python train.py --n_layer=13 --n_head=12 --rope_fraction=0.5 --init="normal" --init_std_qkv=0.0315 --init_std_o=0.0223 --beta1=0.93 --decay_fraction=0.677 --doc_mask=false --steps=8454
MLP neurons of a small language model. Each row is named by its layer, matrix (gate and up: input weights; down: output weights) and neuron, and shows model dimensions 48-111. Each number is 128 + 24 x the weight over its row's rms, rounded and kept within 0 to 255. A neuron's up and down rows have the sign that makes its largest values positive.
Before each neuron's rows, "fires after" lists the tokens most often just before its 100 highest values on Wikipedia text that the model never trained on.

fires after: "gu", " Bo", " score", " Ma", " bo", "bo"
L3.gate834 [165  94 113 185 122 113 132 166 117 124 111  94 142 158 142 127 152 163 110 137 139 148 122 152 122  85 146 127 136 151 153 132 121 117 119 161 116 149 131 130 128 109 115  98 123 143 103  79 181 128 125  91 157 149 116 107  97  98 132 146 173 136 132 124]
L3.up834 [183 119 130 113 119 149 125 152 142 119 175 149 125 137 118 127  93 147  68 149 121 154  98 126 130 111 142  63 172 136 140 105 183 178 131 121 140 124  93 144 116 145  95 149 182 125  90 122 104 110  83 133 156 156 111 145 174 107 146 127 131 133 139 128]
L3.down834 [132 168  97  62 126 134  83 119 120  98 126 147 136 128 123 167 135 144 125 128 169 117 167 112 127 170 124 136  93 109 105 175 148 126 118 109 144 131 157 129  96 119 136 117 135  80 143 123 149 129 108 144 126 123 130 142 129 195 145 107 135 116 135 120]

fires after: " ", ","
L4.gate576 [169 124 117 122 172  96 143 115 105 114  71 154 131 123  88 136 108 143  93 120 131 113 108 114 121 149 136 120 132  90 136 141 114 134 106  90 105 125 123 125 140 153 125 117 188  61 111 113 167 110 150 141 144  96 152 126 125 123 133 143 133 129 124  64]
L4.up576 [129 133 138 120 106 139  85 105  65 151 132 104 106 173 102 119 135 133 145 110 122 135 136 122 165 121 122  84  90 101 115 133 124 168  97  80 153 132 178 105 138 122 131 132 105 201 138 150 120 117 174 118 140  95 138 131 153  94 133 108 130 158 146 126]
L4.down576 [173 120 148 132 178 138 156 114 132 144  97 171 145 122 107 128 129 157 134 139 104 137  94 110  97 136 119 128 137  95 157 118 153 134 132 106 123  95 132 134  92 129 126 115 150 123 148 124 144 105 125 143 156 113 131 123 134 135 124 169 140 119 109 107]

fires after: "e", " Pi", "vo", "ve", "ci", "oc"
L7.gate776 [ 82 139 172  94 135  83 130 167 125 136 120 180 135 164 148 111 121 130  89 116 135 109 149 148 156 164 115 133 135 164 131 118 148 158 138 150  78 147 124 152 161 126 113 113 101 112 129  94 141 182 118  74 144  92 127 109 126 128 122  89 101 122 102 123]
L7.up776 [111 115 128  95 126  84 121 182 130 126 167 124 154 123 106 116 109 105 142  76 113 151 122 125 118 145 126  85 128 122 125 109  94 128 146 162 137 159 126 168  94 126 118 122 150 123 143 173 128 133 136 106 122 131 115 146 132 126 116 160 159 163 134 116]
L7.down776 [162 129 153 111 145 136 165 111 148 156 105 133 134  86  67 162 104 125 100 136 111 124  91 158 169 102 108 153  89 145 144 138 126 127 128  92 134 136 141 139 139 141 152 109 138 105 158 125 157 146 104 135 166 102 133 132 134 102 102 133 170 136 116  96]

fires after: "gu", "ed", " Bo", "g", " bo"
L3.gate27 [141 136  93 146 131 104  88 165 118 139 139 106 121 150  90 156 132 124 117  90 143 117 156 167 123 106  77 132 137 163 157  95 139 123 143 129 165 102 112 108 124 171 130 141 115 110 149  95 191 119 116 108 139 134 108 129 124 121 120 106 113 135 169 134]
L3.up27 [122 138 139 108  97 152 155 151 129 149 141 123  87 169 147  83 128 158 152 108 108 157  99 179 118  86 127 143 126 198 147 138 125 125 120 123 193 159 107  84 126 132 134 129 144 120 120 105 139 107 120 151 146  84 128 145 112 108  97 133 117 100 134 177]
L3.down27 [112 137  99 125 108 145 133 136 148 144 116 141 109 133 119 127 146 165 138 151 105 125 122 141 143 191  96  93 137  73 100 152 153 139 138 130 110 135 160 142 126 104 130  87 148 139 144 121 142 135 110 122 134 146 125  71 139 124 131 134 124 113  98 121]

fires after: "la", "ta", "lo", " sign", "at", "ra"
L4.gate232 [182 124 114 105  96 149 149 192 114 131 116  86 160 122  96  87 130 143 131 166 139 120 137 127  95  98 119 113 100 105  97 149 116 160 131 102 119 160 151 106 142 154 145 142  55 149 131 132 167 118  88 122 154 102 145 120 114 135 144  93 150 146 100  92]
L4.up232 [177 132 136 121 108 116 111 128 120  94 107  98  94 145 150 149 106 122 139 160 101 124 157 117 202 141  95 146  95 132  92 110 132 118 121  97 155 122 126 145 119 167 114 140 167 122 171 163 144 104 121 132 107 116 115 144 118 139  75  89 176 105 115 100]
L4.down232 [ 86 148 108 104 142 159 118 101 190 152 148 115 114 130 155 111 137 139  89 131 196 167 123 111 102 126 129 112 148 114 167  99 127 100 104 128 103 139 124 108 133 127 129 109 113 128 107 137 122 139 141  61 137 139 114 126 161 114 132 127 126 147 100 153]

fires after: "vi", " Di", "und", " Mi", "ran", "b"
L2.gate21 [127 114 141 138  98  87 106 100 151 139 126 135 121 108 153 117  86  99  96 128 111 144 105  97  90 122 119 145 143 147 135 105 100 154 120 145 118 150 109 140 168 136 143 140 114 123 134 156 157 149 127 115 102 118 162 139  54 168 122 127 147 122 139 104]
L2.up21 [145 103  92 119 140 132 105 110 122 132 144 142 116 117 197  72 108 111  97 123 159 170 134 107 179 132 129 114 137 126 173 181 112 101 164 150  97 124 142 153 123 116 111 121 123 119 118 166 117 160 131 107  76 103 134 130 136 159 151 119 171  96 116 132]
L2.down21 [108 110  86 133 119  84 148 105 163 131 121 141 107 150 147 135 154 114 150 128 104 126 144 121 131  92 157 141 113 104 164 105 176 142 131 111 119 140  88 152 113 114 117 183  96  92 109 163  73 169 132 118 101 146  61  98 133 123 128 125  54 123 127 106]

fires after: "hi", " p", " m", " T", " ", "l"
L4.gate957 [ 85 138 150 156 118  87 153  92  99 109  83 110 132 139 106 107 134 129 158 120 145 114 165 105 116 173 127 149 152 124 110 125  73 125 161 123 152 128  90 153 132 229  73 112 139 129 148 151 126 146 112 153  86  95 132 160 145 148 135 147 117 171 131 118]
L4.up957 [ 86 120 128 158 134 127 132 124 101 183 117 120 143 154 105 139 128 135 152 181 194 134 107 115 115 131  94 115 148 121 140  93 137 159 154  87 114 134 154 123 164 132 136 101 146 146 119 126 128 165 137 165 129  68 133 135 111 144 122 155 121 160 129 139]
L4.down957 [127 148 135 141 143 142 126 180 116 185 115 119 115 126 115 153  82 135  83 160 119 101 121  95 118 127 150 122 122 131 132 109 161 158  95  77 112 129 181 118 134 167 132 131 111 138 150 144 145 117 133 168 146  91 128  82 131 132 115  66 151 155 157 117]

fires after: " f", " ", " m", " F", "M", "w"
L5.gate578 [108 129 149 156 109  73 126  49 116 114 105 161  94 120 117 139 129 167 136 126 140  79 132 137 109 109 134 133 140 139 163 132  81 112 154 151 130 130 134 157  94 164 109  92 152 146 120 122 141 120 119 136 125 114 120 118 118 149 154 135 125 170 112 144]
L5.up578 [ 98 125 115 150 113 118 116 157  91 140 121 115 103 106 180 169 132 115  90 128 139 128 119 118 121 128 107 112 123 107 114 104 139 117 162 137 131 124 110 161  90 140 137 107 161 127 136 112 131 132 165 151 121 117 138 122 106 168 140 139 113  89 134 141]
L5.down578 [141 141  86 120 136 181 103 176 109 152 119 138  71 111 126 108 102 144 110 156 128 147 110 122 174  95 139 152 135 119 120 116 175 101 116 113 146 124  93 167 153 109 135 157 188 114 147 151 177 133 145 164 164  95 147 102 128 121 122 140 123 139 123 120]

fires after: " ", " sub", "-", " con"
L3.gate687 [131 119  91 102 135 128 120 110 144 124 124  90 130 129 139 111  98 136 140 139 190 170 112 127 114 133  96 137 173 147  75 127 150 139 117 129 175 109 155 101 107 134 131 128 142 124  64 127 161 175 122 117 101 123 116 126 113 179  94 106 110 129 137 119]
L3.up687 [ 94 149 119 153 144 130 148 119  89 128 154 147 171 157 121 139 111  73  87 127 133 153 179 106  75 148 116 144 142  98 124 109 163 147 132 159 132 160 116 122 109 137  87 145 127 147  71 104  90 123 141 108 119 137 106  98  98  94 119 137 145 139 141 142]
L3.down687 [112 165 140 135 112 111  99 111 141 182 147 138 153 136 119  80 140 136 131 166 114 113 133 116 130  84 122 142 118  92  87 158 149 136 160 138 144 145 116 117 167 126  86  98  77 126 130 121 154 127 133 158 128 158 101 140  92 157 115  92 144 166 106 102]

fires after: " di", "im", "ed", "t", "red", " T"
L4.gate443 [119 143 126 130 157 156 107 111 114 165  93 133 135 131 111  88 142 131  85 121 104 105 127 179 131  77 143  99 119 123 131 134 129 159 101 142 140 123 129 120 109 119 138 129 152 113 162 125 152 150 103 173  54  97  94  99 120 133 110 128 144 122 155 165]
L4.up443 [150 145 172 168 150 136 109 123 146 121 139 136 116 147 109  94 125  89  94 104 157 115 118 136  80  99 121 158 137 107 125 149 118 151 107 131 122 101 151 128 184 151 125 125 182 155 144 144 151  84  94 135 129  89 127 120 158 109 117 165 126 136 125 139]
L4.down443 [118 105 176 118 105 130 175 150 121 145  93 122 113 167 112 123  96 114 126 123 168 105 114 126 122 136 159 109 121 163 160 155 105 132 111 136 113 171 104 135 126 127 149 130 117 111 144 132 114 104  83  78 175 135  99 101 144 150 170 122 130 122 120 150]

fires after: " so", " So", "s", "o", " S", " de"
L3.gate575 [143 153 110 147 109  95 143 107 168 136 143 126 184 119  86 117 104 117 135 117 125 103 123 127 106 131 164 113 138 130 117 129  98 149  92  93 154 140 105 179 122 109 161 118 127 143 124 145 117 107 172  95 150 139 131 117 166 160 103 163 128 156  98 130]
L3.up575 [127  86 162 154 109 101 104 138 119 158 109 110 107 135 138 176 155 104 124 134 133 154 137 114 136 122 139  96 118 118 149 136 144 125 132 122 110 102 140  84 154 116 169 105 128 124 139 120 140 128 115 173 163 121 127 106 181 164 128  89 165 126 121 111]
L3.down575 [125 137 132 133 100 122  85 131 128 154 100 139 115 144 148 144 104 107 109 138  88 133  95 131 131 165  98 122 161 104 132 148 159 115 151 128 129 135 117 156 128 133 131 145 130 106 165 123 129 140  95 139  97 101 140 162 108 100 164 116 151 110 114 142]

fires after: " ", " the", "C", " I", "D", " c"
L4.gate891 [117 128 152  90 147 157  77 140 124 137 140  96 155 117  85 121 128 161 160 130 104 131 182 140 103 129 147 105 110 153 111 134 115 106  90 137 128 143 141 148 101 143 151 130 101 153 162 115  97 118 122 145 126 126 128 127 168 147 149 139  95 138 120 181]
L4.up891 [124 165 123 102 121 124 167 142 170 129 153 140  94 125 113 148 106 151 128 106 122 142 157 105  95  93 146 107 151 122 135 175 146 155 119 136 152 131 106 145 206 104 122 199 135 127 110 141  98 157 149 159 118 132 111 157 100 115 126 156 106 134 117 144]
L4.down891 [115 127 179 126 140 134 132 130 120 133 149 120 119 144 156 130  76 148 170 140 127 160 179 152 129 163 112 160 120  89 109  79 116  86 126 127 109 136 144 163 120 141 141 135 134 122 112 156 140 156 112 122 127 144 108 135 131 138 130 141 146 118 141 160]

fires after: " in", " on", "-", " B", " ", " P"
L5.gate463 [ 76 131 125 111 136 158 122 102 147 117 137 103 138 147 159 111 142  73 135  99 135 140 133 128 149 115  94 139 130 191 157 135 142 151 105 148  99 142  92  86 125 144 134 106 113 128 145 126 166 120 164 144 118 174 120  90 158 110  97  76 155 126 118 153]
L5.up463 [138 100 104 107 176 110 122 106 103 151 136 107 147 174 132 113 126 124 128 126 125 119  83  99 127 132 146 101  71 114 128 129 142 120 186 140  89 126 179 131  97 106 105 151 114 137  89 117  80 110 159 123 133  98  95 119  97 125 102 117 132 147  77 109]
L5.down463 [128 151 112 139 101  79 162 123 139 146 114 119 120 112 135 134 125 124 122 146 127 149 135 121 144  89 133 168 133 129 158 138 169 135 107 156 196 106  93 115  96  79 151 113 145 156 108 145 113 162 127 144 118 134 138 165  87 105 169 147 106 141 118 116]

fires after: " B", " re", "d", "C", " C"
L4.gate784 [108 123 147 110 118 120 104 153 137 160 145 114 139 126 101 125 144 116 154 131 145 130 133 120  82 154 159 102 123 117 122 162 163 148 163  82 109 128 129 120 125 112 116 132 119 165 183 125 147 108 146  98 101 105 120 150 126 147  92  98 152 136 114 105]
L4.up784 [126 156 127 144 160 105 166 160  90  95 134 134 155  75 181 112 166 103 144  77 145 112 151 109 132 134 149 120 124 137 102  91 131 108  93 149 119 113 138 120 126 136 117 103 159 147 121 140 150 132 137  98 102  93 117 136 140 150 128 129 162 117 134 129]
L4.down784 [119 141 109 153 138 115  96 102 145 125 103 126 109 129 122  75  95 111 130 123  84 164 113 136 111 130 106 117 126 141 147 117  95 111 128 129 127 116 117 162 166 155 106 120  96  91  96 123 109 120 164 126 145 166 183 138 156 134 130 123 138  91 129 119]

fires after: " ", "\n", "}", "{", "-"
L2.gate183 [171  87 109 180 124 124  82 159  97 118 136 106 154  99 140 136 125 108  75 135 157 114 112 159 108 166 157 111  99 136 133 116 120 137 113 155 116 101 117  95 121  99 143 127 123  98 102 159 150 124 169 121 133 169 189 166  99 118 120 107 123 129 131 150]
L2.up183 [130 146 160  93 122 108 116 113 128 129 113 105 107 138 136 161 137 125 112 108 179 115  87 131 137 119 109 149 123 108 118 113 103 114 126  98  97 123 175 106 106 135 129 115 125 119  97  78 130 126 119 185 114 120 148 123 143 129  98 154 135 135 108 187]
L2.down183 [109 127  73 105 130 106 153 158 159 157 134 109 101 159 132 162 138 111 113 123 134 173 128 117 128 140 177 146 103  85 140 157 115 146  84 113 108 115 161 145 156 119 154  96 133 106 116  81  92 104 144 133 101 122 135 160 144 144 106 136 113 141 123 184]

fires after: " C", "C", " lo", "st", "G"
L3.gate803 [172 140 131 130 126 121 112 119 123 142 110 153 172 130 135 156 147 161 186 138 138 137 173 135 111 132 148  54 126 155 116 141 142  86 141 111 137 121 118 125 158 120 188 120 114 142 165 132 129 139 120 141 148 118 135 119  98  85 122 125 103 162 111 124]
L3.up803 [148 158 113 133 134 112 137 115 108 114 149 132 149 121 112 134 135 153 147 149 163 123 166 112  95  87 152 143 134 115 147 130 135 163  71 150 120  65 102 134 134 153 125 104 149 150 133  81 108 150 135 161 136 140  98 114 127 113  88 119 147 102 117 161]
L3.down803 [156 146 155 139 142 114  86  94 141  93 147 125 131 162 136 120 129 151  92 125  96 155 110 156 137 138 130 114 136  89 100 131  96  91 154 142 107 144 141 123 145 165 133  75 133 127 127 159 160 130 115 126 139 131 135 147 142  96 158 139  89 116 145 115]

fires after: " ", "s", "vo", " so", "jo", " No"
L5.gate759 [141 139 147 108 155 109 164 128 158 141 119 160 128  57 143 139 119 132 162 141 133 121 109 146  78 115 137 127 141 115 125 105 102 134 143 124 123 127  91 106 144 123 134 105 127 108 125 150 130 127 116 187 172 155 159 127 147 103 168 148 116 176 108 166]
L5.up759 [ 91 182 158 143 151 110 155 132 134 142 128 201  97 101  89 159 169  83 129 143 114 105  81 138 154 149 101 120 123 128 173 116 107 151 110 122 137 149 138 132  75 120 157  85 121 104 116 111  98 172 106 151 118 116 114 126 157 107 136 130 143 134  96  71]
L5.down759 [101 181 173 162 124 143 173 131 134 127 131 171 139 107  67 158 160 103 125 176 135 115 120 154 127 128 148 120 105 143 125 112  89 121 129 128  97 150 151 173 130 121 147 106 140 134 122 193  72 147 157 148 114 139 147 119 121 121  73 107 119 130 158 137]

fires after: "st", "at", " T", "T", "t", "d"
L5.gate119 [122 102 135 118 191 170 121 105 185  99 101 104 153 110 118  95 169  87 122 112 118  93 165 124 141 183  93  86 147 147  70 132 129 146 128  98 112 124 141 149 162 159 107 128 127 105 156 104 166 147 117 142 140 116 117  93 128 150 117 111 130 162 131 119]
L5.up119 [106 168 118 152 122 104 137 119 149 117 155 129 137 164 137 115 161  74  96 108 163 100 130 156  94 121 121 131 174 129 142 128 166 101 108 115 143 155 161 140 144 144 139 127 159 188 149 194 164 133 114 117 130 107 102  95 136 164 129 111 113 137 155 112]
L5.down119 [ 91 148 161 138 117 184 125 124  94  95  86 109  92 124 164 109  92 148 134 153 126 128 154 112 124 137 132 109 121 116 157 113 154 129 153 126 134 149 136 118 118  73 107 174 133 129 124 112 149  88 143 137 137 161 149  95 119 111 134 168 124 174 130 119]

fires after: "\n", " ", " F", " G"
L7.gate607 [150 150 122 158 140  83 113 138 104 120 124 129 141 123 154 128 117 143 115 128 147 106  93 136 140 159 131 126 172  93 109 168 120 125 127 115 136 104 155 113 132 124 133 127 150 147 105 136 137 113 129 123 127  81  77 152  84 138 107 147  87  95 132 124]
L7.up607 [151 124 119 120 117 144 129 141 130 109 134 131 128 118 164 166 120 127 107 145 104 100 117 152 123 131  85 177 145 140 113  98  93 104 148 136  52 118 142 136  79 136 137  99 107 124 124 125 149  76  97 122 154 134 139 146 120 102 122  97 111 124 122 131]
L7.down607 [159 115 131 106 137 114 120 136  96 122 115 103 158 128 137 128 102 138 137 159 158 101 146 138 134 102 110 133  99 141 133  98  83  84 136 105 102 131 151 101 149 161 151 156 118 158 101 109 155 111 106 155 123 135 132 163 131  92 145 141  80 141 117 148]

fires after: " pro", " con", " a", " Con", " In", " comp"
L3.gate732 [118 127 140 169 112 123 145 109 111 144 126 128 135  77 101 118 130 121 101 149 118 123 131 127 121 133 157 173 134 137 120 119 138 179  79 131 106 186 125 122 124 117 141 133 146 139 126 122 109 132 138 124  82 128 146  97 103 173 147 149 120 139 142 122]
L3.up732 [128 157 137 128 104 135  79  98 153 125  81 108 124 127 126 120 136 102 103 129 131 150  73 142  97 108 118 129 123 106  99 132 106 173  67 154 150 151 122 145 146 139 117 174 179 114 172 124 111 153 122  77 129 111 121 155 139 123 139 135 139 156 144 128]
L3.down732 [120 149 152  90 134 165 140 127 126 163 139 130  66 127 160 140 110 103 158 120 155 153 113 137 123 151 162 140 126 150 107 132 121 197 104 132 132 102 167 124  98  81 123 173 134 116 143 141  96 132 132 122 119 158 127 131 124 166 182 130 142 112 109 107]

fires after: "s", " S", "S", " on", "cc"
L5.gate939 [138 136  84 136 114 117 138 124 148 122 152 143 188 187 142 116 124 110 129 114  96 104 138 114  90 149 119  88 139 100 133 125 132 122 108 121 129 126 134 145 148 123 154 130  60 176 112 119 131 148 145  97 133 175 144 149 131 118 157 139  88 144  95 129]
L5.up939 [147 158 143 134 122 120 148 137  90 111 176 141 108 175 128 128 111 140 114  82 154  96 166 106 155 144 113 145  98 146 123 122 133 109 120 112 116 149  95 130 124 111 123  67 141 134 167 107 149  87 150 156 145 154 123 164 125 108 156 108  98 124 104 131]
L5.down939 [ 97  72  93 108 138 144 131 100 117 198  59 132 127 103 123 139 119 131 106 152 112 144 133 105 164 112 133 126 138 138 127 107 146 138 159 166 103 122 114  95 143 135 136 151 111 110 132 130 121 113  90 147 154  99 104 105  88  95  99 143 170 143 145 127]

fires after: " K", " ", " G", "le", "y", "K"
L3.gate54 [132 121 102 147 125  99 112 105 151 106 170 132 102 122  98 150 109 152 110 121 119 196 150 116  80 119 128 121 135 121 122 184 102 138 117 105 120 101 112 114 152 128 134 123 132 117 124 164 122 156 139 159 140 145 124  95 147 141 154 103  68 123 112 149]
L3.up54 [112 126 122 139 130 108 136  69 161 138 123 167 127 146 143 148 120 193 120 145 138  77 130 111 129 148 144 146 158 135 121 140 120  94 109 142 111 119 122 151 140 172 137 148 111 103 102 133 154  89 131 149 113 115 134 150  77 120 130 121  95 164 112 128]
L3.down54 [116 125 116 142 140  89 119 126 133 153 126 137 130 133 182 100 147 124 148 116 159 156  92 159 129 108 183 145  95 106 123 136  74 124 103 108 107 129 121 121 132  99 150  84 119 159  87 120 109 138 100 159 117 159 139 142 158  88 132 110 116 129 101 106]

fires after: "n", "ve", "tro", "e", "en"
L4.gate263 [127 136 128 153 165  69  98 121 137 107 115 127 113 134 125 127 121  84 128 120 175 148 118 161 143 111 139 111 133 128 134 110 154 128 171 105 108 155 122 130 173 160 146 141 133 117 154 129 153 120 109 138 120 109 134 181 165 159 128 142 108 141  79 148]
L4.up263 [134  83 136  98 164 135 169 150 130 102 129 110 123 119  84 114 163 147 158 132 167 168 136 193 131 134 139 129 127 122  95 120 122 119 144 141 126 150 140 161 134 134 114 120 158 160 149 152 138 116 135 121 121 119 151 154 195 128 178 133 151 147 102 107]
L4.down263 [125 143 141 131  78 139 134  93 142 140 121  82 143  99 122 161 118 118 136 161  96 109 167 100 161 133 114 148 140 124 152 120 162 110 100 145 113 110  97 116 107 122 159 175 130 134 125 134  96 138 144 143 166  93  88 121 116  97 143 139 160 158 162 134]

fires after: " ", " T", " d"
L3.gate427 [150 127 149  85 131 133 111 142 113 148 129 118 119 111 100 138 141 139  96 105 161 122  85 139 143 153 139 121 144 102 138 131 107 122 134 146 130 132 176 203  86 158 203 121 127 103  98 168  72 124  89 172 154 136  98 127 136 117 168 142 114 135 142 158]
L3.up427 [149 166 149 116 101 117 163 124 102 155 141 108 110 145  98 147 100 101 126  72 128 109 135 163 106 112 122  89 116 133  80 126 157 143 141 168 130 116 131 126  88 108 184 145 105 101 142 148 107 134 117 112 134  99 110 107 166 133 164  96 131 120 130 136]
L3.down427 [131 138 142 111  93 112 101  89 103 144 136 152  81  86 120 135 108  96 150 127 119 174 105 126 142 134 112 115 151 145 114 114 125 172 178 159 124  97 124 108  63 116 120 125 122 110 150 173 124 146 140 159 107 129 135 121 132 159 161 157 168 125 128 175]

fires after: " ", " re", " Re", "chi", "ie"
L3.gate769 [149 153 145 119 119 103 101 129 128  97 147 131 128  99  74 183  98 160 144 136 156 154 110 143 140 163 118  81 102 119 118 114 127  97 145  99 143 157 108 151 160 134  84 123 127 180 124 138 127 159 130 150 129 124 188  88 154 138 107  88 112 145 119 130]
L3.up769 [167 167 137 108 138 139 104  98 193 176 101 112 155 138 114 132 139 123 141 132 125 119  77 118  95 109  95 107 111  81  83 124 144 167 104 123 133 105 113 137 151 133 122 109 114 147 113 124 137 104 127 159 117 103 120  95 149 146 117 117 135 162 144 132]
L3.down769 [126 123 131 151 137 116 135 119 124 130  98 176 135 123 124 128 151 170 122 122  92 103 143 132  79 133 132 153 123 129 106 101 120 101 133  99 129  89 122 133 105  88 114 112 207 157  80 172 113  99 114 177 132  74 102 128 135 152 170  55 102 161 101 111]

fires after: " con", " a", " ex", " co", "c", " in"
L5.gate130 [ 86 143 146 119 151 147 131 108 131 160 144 119 132  94 109 145 147 120 150 130 124 125 138 127 179 147 125 146 143  82  89 151 152 140 132 131 159 173 109 118 123 141 164 112 159 142 134  89  99 101  97 125 154 172 144 186  94 160 159 142 127 136 144 137]
L5.up130 [117 149 131 165 117 145 113 124 132 116 114 116  75 110 137 114 105 135 138 131 100 156 134 122 128 156 105 108 136 135 151 154 124 167 118 138 117 123 156 126 111 149 172  66 140 151 140 138  95 159 145 112 138 136 161 129 125 135 134  85 127 144 137  90]
L5.down130 [140 147 125 124 134 168 106 145 144 143 141 133 116 155 108 122 170 116 165 159 165 149 118 125 185  98 130 149  98  99 112 168 129 151 113 101 157 126 171 123 141 111 145 150  57 106 161 109  83 126 147  80 159 135 149 156 152 163 100  82 100  74 140 115]

fires after: " "
L10.gate529 [150 167 178 114 149 140 132 148 128 162 118  85 100 147 149 152 121  79 129 115 131 131 106 120 144 144 122 152 144 136 102 122 122 112 150 142  98 157  71  97 133 174 119 145 126 114 106 123 163 139 149 146 134 167 128 158 151 106 132 110 135 117 132 100]
L10.up529 [117 140 115 118 150  77 108 107 160 137 126 124 102 147 106 128  88 111 164 146  95 122 129 137 112 171 149  99  95 123 116  93  79 118 118 120 116 158 149 189 131 127 144 134 123 171  97 123  94 151 125 160 161 119 134 101  84 110 141 153 133 161 156 163]
L10.down529 [138 130 113 147 137  85 132 127 105 141 124 130 128 122 115 141 160 125 155 185 139 129 102  68 140 113 136 158  92 100 143 114 146 128 134  79 149  72 141 138 123 132 126 104 131 146 121 167 108 107 119 184 135 144 162 133 134 129 129 105 152  97 120 101]

fires after: " ", " 19"
L2.gate524 [152  83 140 119 156 149 113 132 142 135 117  77 123  89 171 145 102 175 146 164 112 127 150 132 146 137  88 151  90 150  97 125 129 135  72  99 168 127  96  84  82 136  89  87 142 134 134 151 152 131 159 152 127 103  96 107 117  92 147 107 144 105 170 145]
L2.up524 [ 49 136 130 158  96 150 164  98 144 153 137 147 131  99 124 115 162 108 128 140 116 128 163 131  93 166 164  90 152  94 147 132 187 145 139 157 136 127 146 131 146 118 124 133 146  91 133 106 104 123 167  97 160 160 107 131 106  74  98 174  89 180 147 130]
L2.down524 [147 125 141 130 112 124 142 123  90 124  87 105 111  98 143 115 111 146 137 160 117 165 141 160 171 105  64 175 110 152 138 112 119 110 122  86 169 121 114 103 155 120  95  96 147 112 140 124 141 128 121 173 112  81 105 124 113 143 178 101 134 104 157 171]

fires after: "b", "st", "ter", "w", "d", "er"
L5.gate754 [117 120  78 122 135  92 122 145 113 131 114 141 152  69 138 114 106 135 133  70 132 127 131 163 138 124 163  81 150 146 115 160 167 141 124 115 131 114 105 147 167 145  74 144 143 127 100 140 147 126 130 109  87  97 112 134 133 145 137  94 147 142 134 104]
L5.up754 [150  71 171  96  78 111 102 119 116 132 147 136 165 105 138 146 129 114 131 111 117 123 144 169 130 117 109 117 123 100 121 169 110 133 142 155 123 154 143 135 191 121 123  99 105 152 157 101 110 118 141 127 124  98 130 113 144 127 141 107  95 115 118 141]
L5.down754 [119 165 111 116 158 161 150 131 109 132 102 115  93 175 155 122  79 163 141 138 114 153 164 117 114 129 164 104 178 116 167 129 123 121 127 145  82 186 119 145 109 141 105 116 145 104 129 150 125 110 123 169 133 148 146 138 153  94 155 130 113 126 123 146]

fires after: "s", " ", " S", " st", "en"
L4.gate401 [114 142 163  74  89 157 144 129 132 122 122 136 105 125 157 164 113 100 127 105 115 120  82 131 132 150  83 109 115 137 116 113 156 117 141 117 165 100 186 122 171 142 114 115 120 138  76 175 122 162 129 111 199 151 127 115 134 131 129 125  96 154 119 118]
L4.up401 [130 131  91 132  81 119 101 114 110 172 102 114 154 116  92 141 118 134 129  91 159 132 118 153 129 118 121 135 153 119 132 145 164 127 138 137 135 144 144 175  89 107 119  93  68 185  87 152 101 123 127 120 125 110  94 113 133 128 106 122 110 124 120 121]
L4.down401 [136 110  69 131 124 138 130  92 112 148 120  94 116 117 132  99 190 160 141 161 115 125 108 119 126 102  81 171 102 105 106 114 139 146 108 131 110 120 103 133 127 156  85  81 140 150 145 107  96 157 138 166 106 135 134 141 123 153 123 118 132 125 113 118]

fires after: " ", "c", " c"
L4.gate629 [135 140 150 107 143 145 136 105  78 137 139 163 105 117 105 127 114 124 130 152 160 120 113 136  98 116 189 123 125 134 151 104  99 146 149 119 142 154 121 211 131 161 151  84 105 115 102 153 141 145 142 107 120 158 149 124 155 123 144 147 126 150 129 181]
L4.up629 [106 175 127 101 136  89 124 136 108 155 149 192  89 119 126 127 139  78  92 110 140  58 108 142 127 150 165  91 159 121 101 111 118 144 146 108 145 107 142 113 107 137 111 126  89 106 116 134 160 139 172 153 140 125 149 139 130 103 129 136  93 110 170 183]
L4.down629 [108 117  90 143 120 114 136 131 131 136 127 156 107 157 137 171 132  90 135 155 108 131  88 141 150 128 143 158 111 113 157  77 111 140 119 157  79 127 112 181 147 157 102  95 129 125 188 141 131 140 130 145 108 106 139 132 134 155 110 157 129 105 159 121]

fires after: "ba", " a", " as", " Ba", "ra", "la"
L4.gate958 [196  96 143  79 142 105 124 167 153  82 136  86 103 119 169 115 123 156 141 148 160 145 150 104 129 108  68  98 123 101 111 151 135 134 119 136 140 161 110  90  99 108 161 137 115 154  83 142 144 138 142 130 141 121 107 136 134 140 155 134 122  90 120 129]
L4.up958 [156 157 109 106 122 128  90  79 124 103 110 114  93 152 151 149 128  68 171 126 161 127 139 106 145  85  77 141  99 122 116 117 135 146 111  95 147 131 161 131 123 126 128 121 136 155 122 155 146 144 158 128 138 145 110 171 100 112 129  93 144 106 163 108]
L4.down958 [143 114 106 110 110 126 130 150 180  91 148  79 123 124 136 130 126 163 144 117 120 142 119 119 123 152 124 128 140  96 121  98 135 110  94 174 160 137 148 165 100 118 119 170 108 178 107 101 103 106 101 138 116 108 153 106 134  94 158 136 137  95 127 157]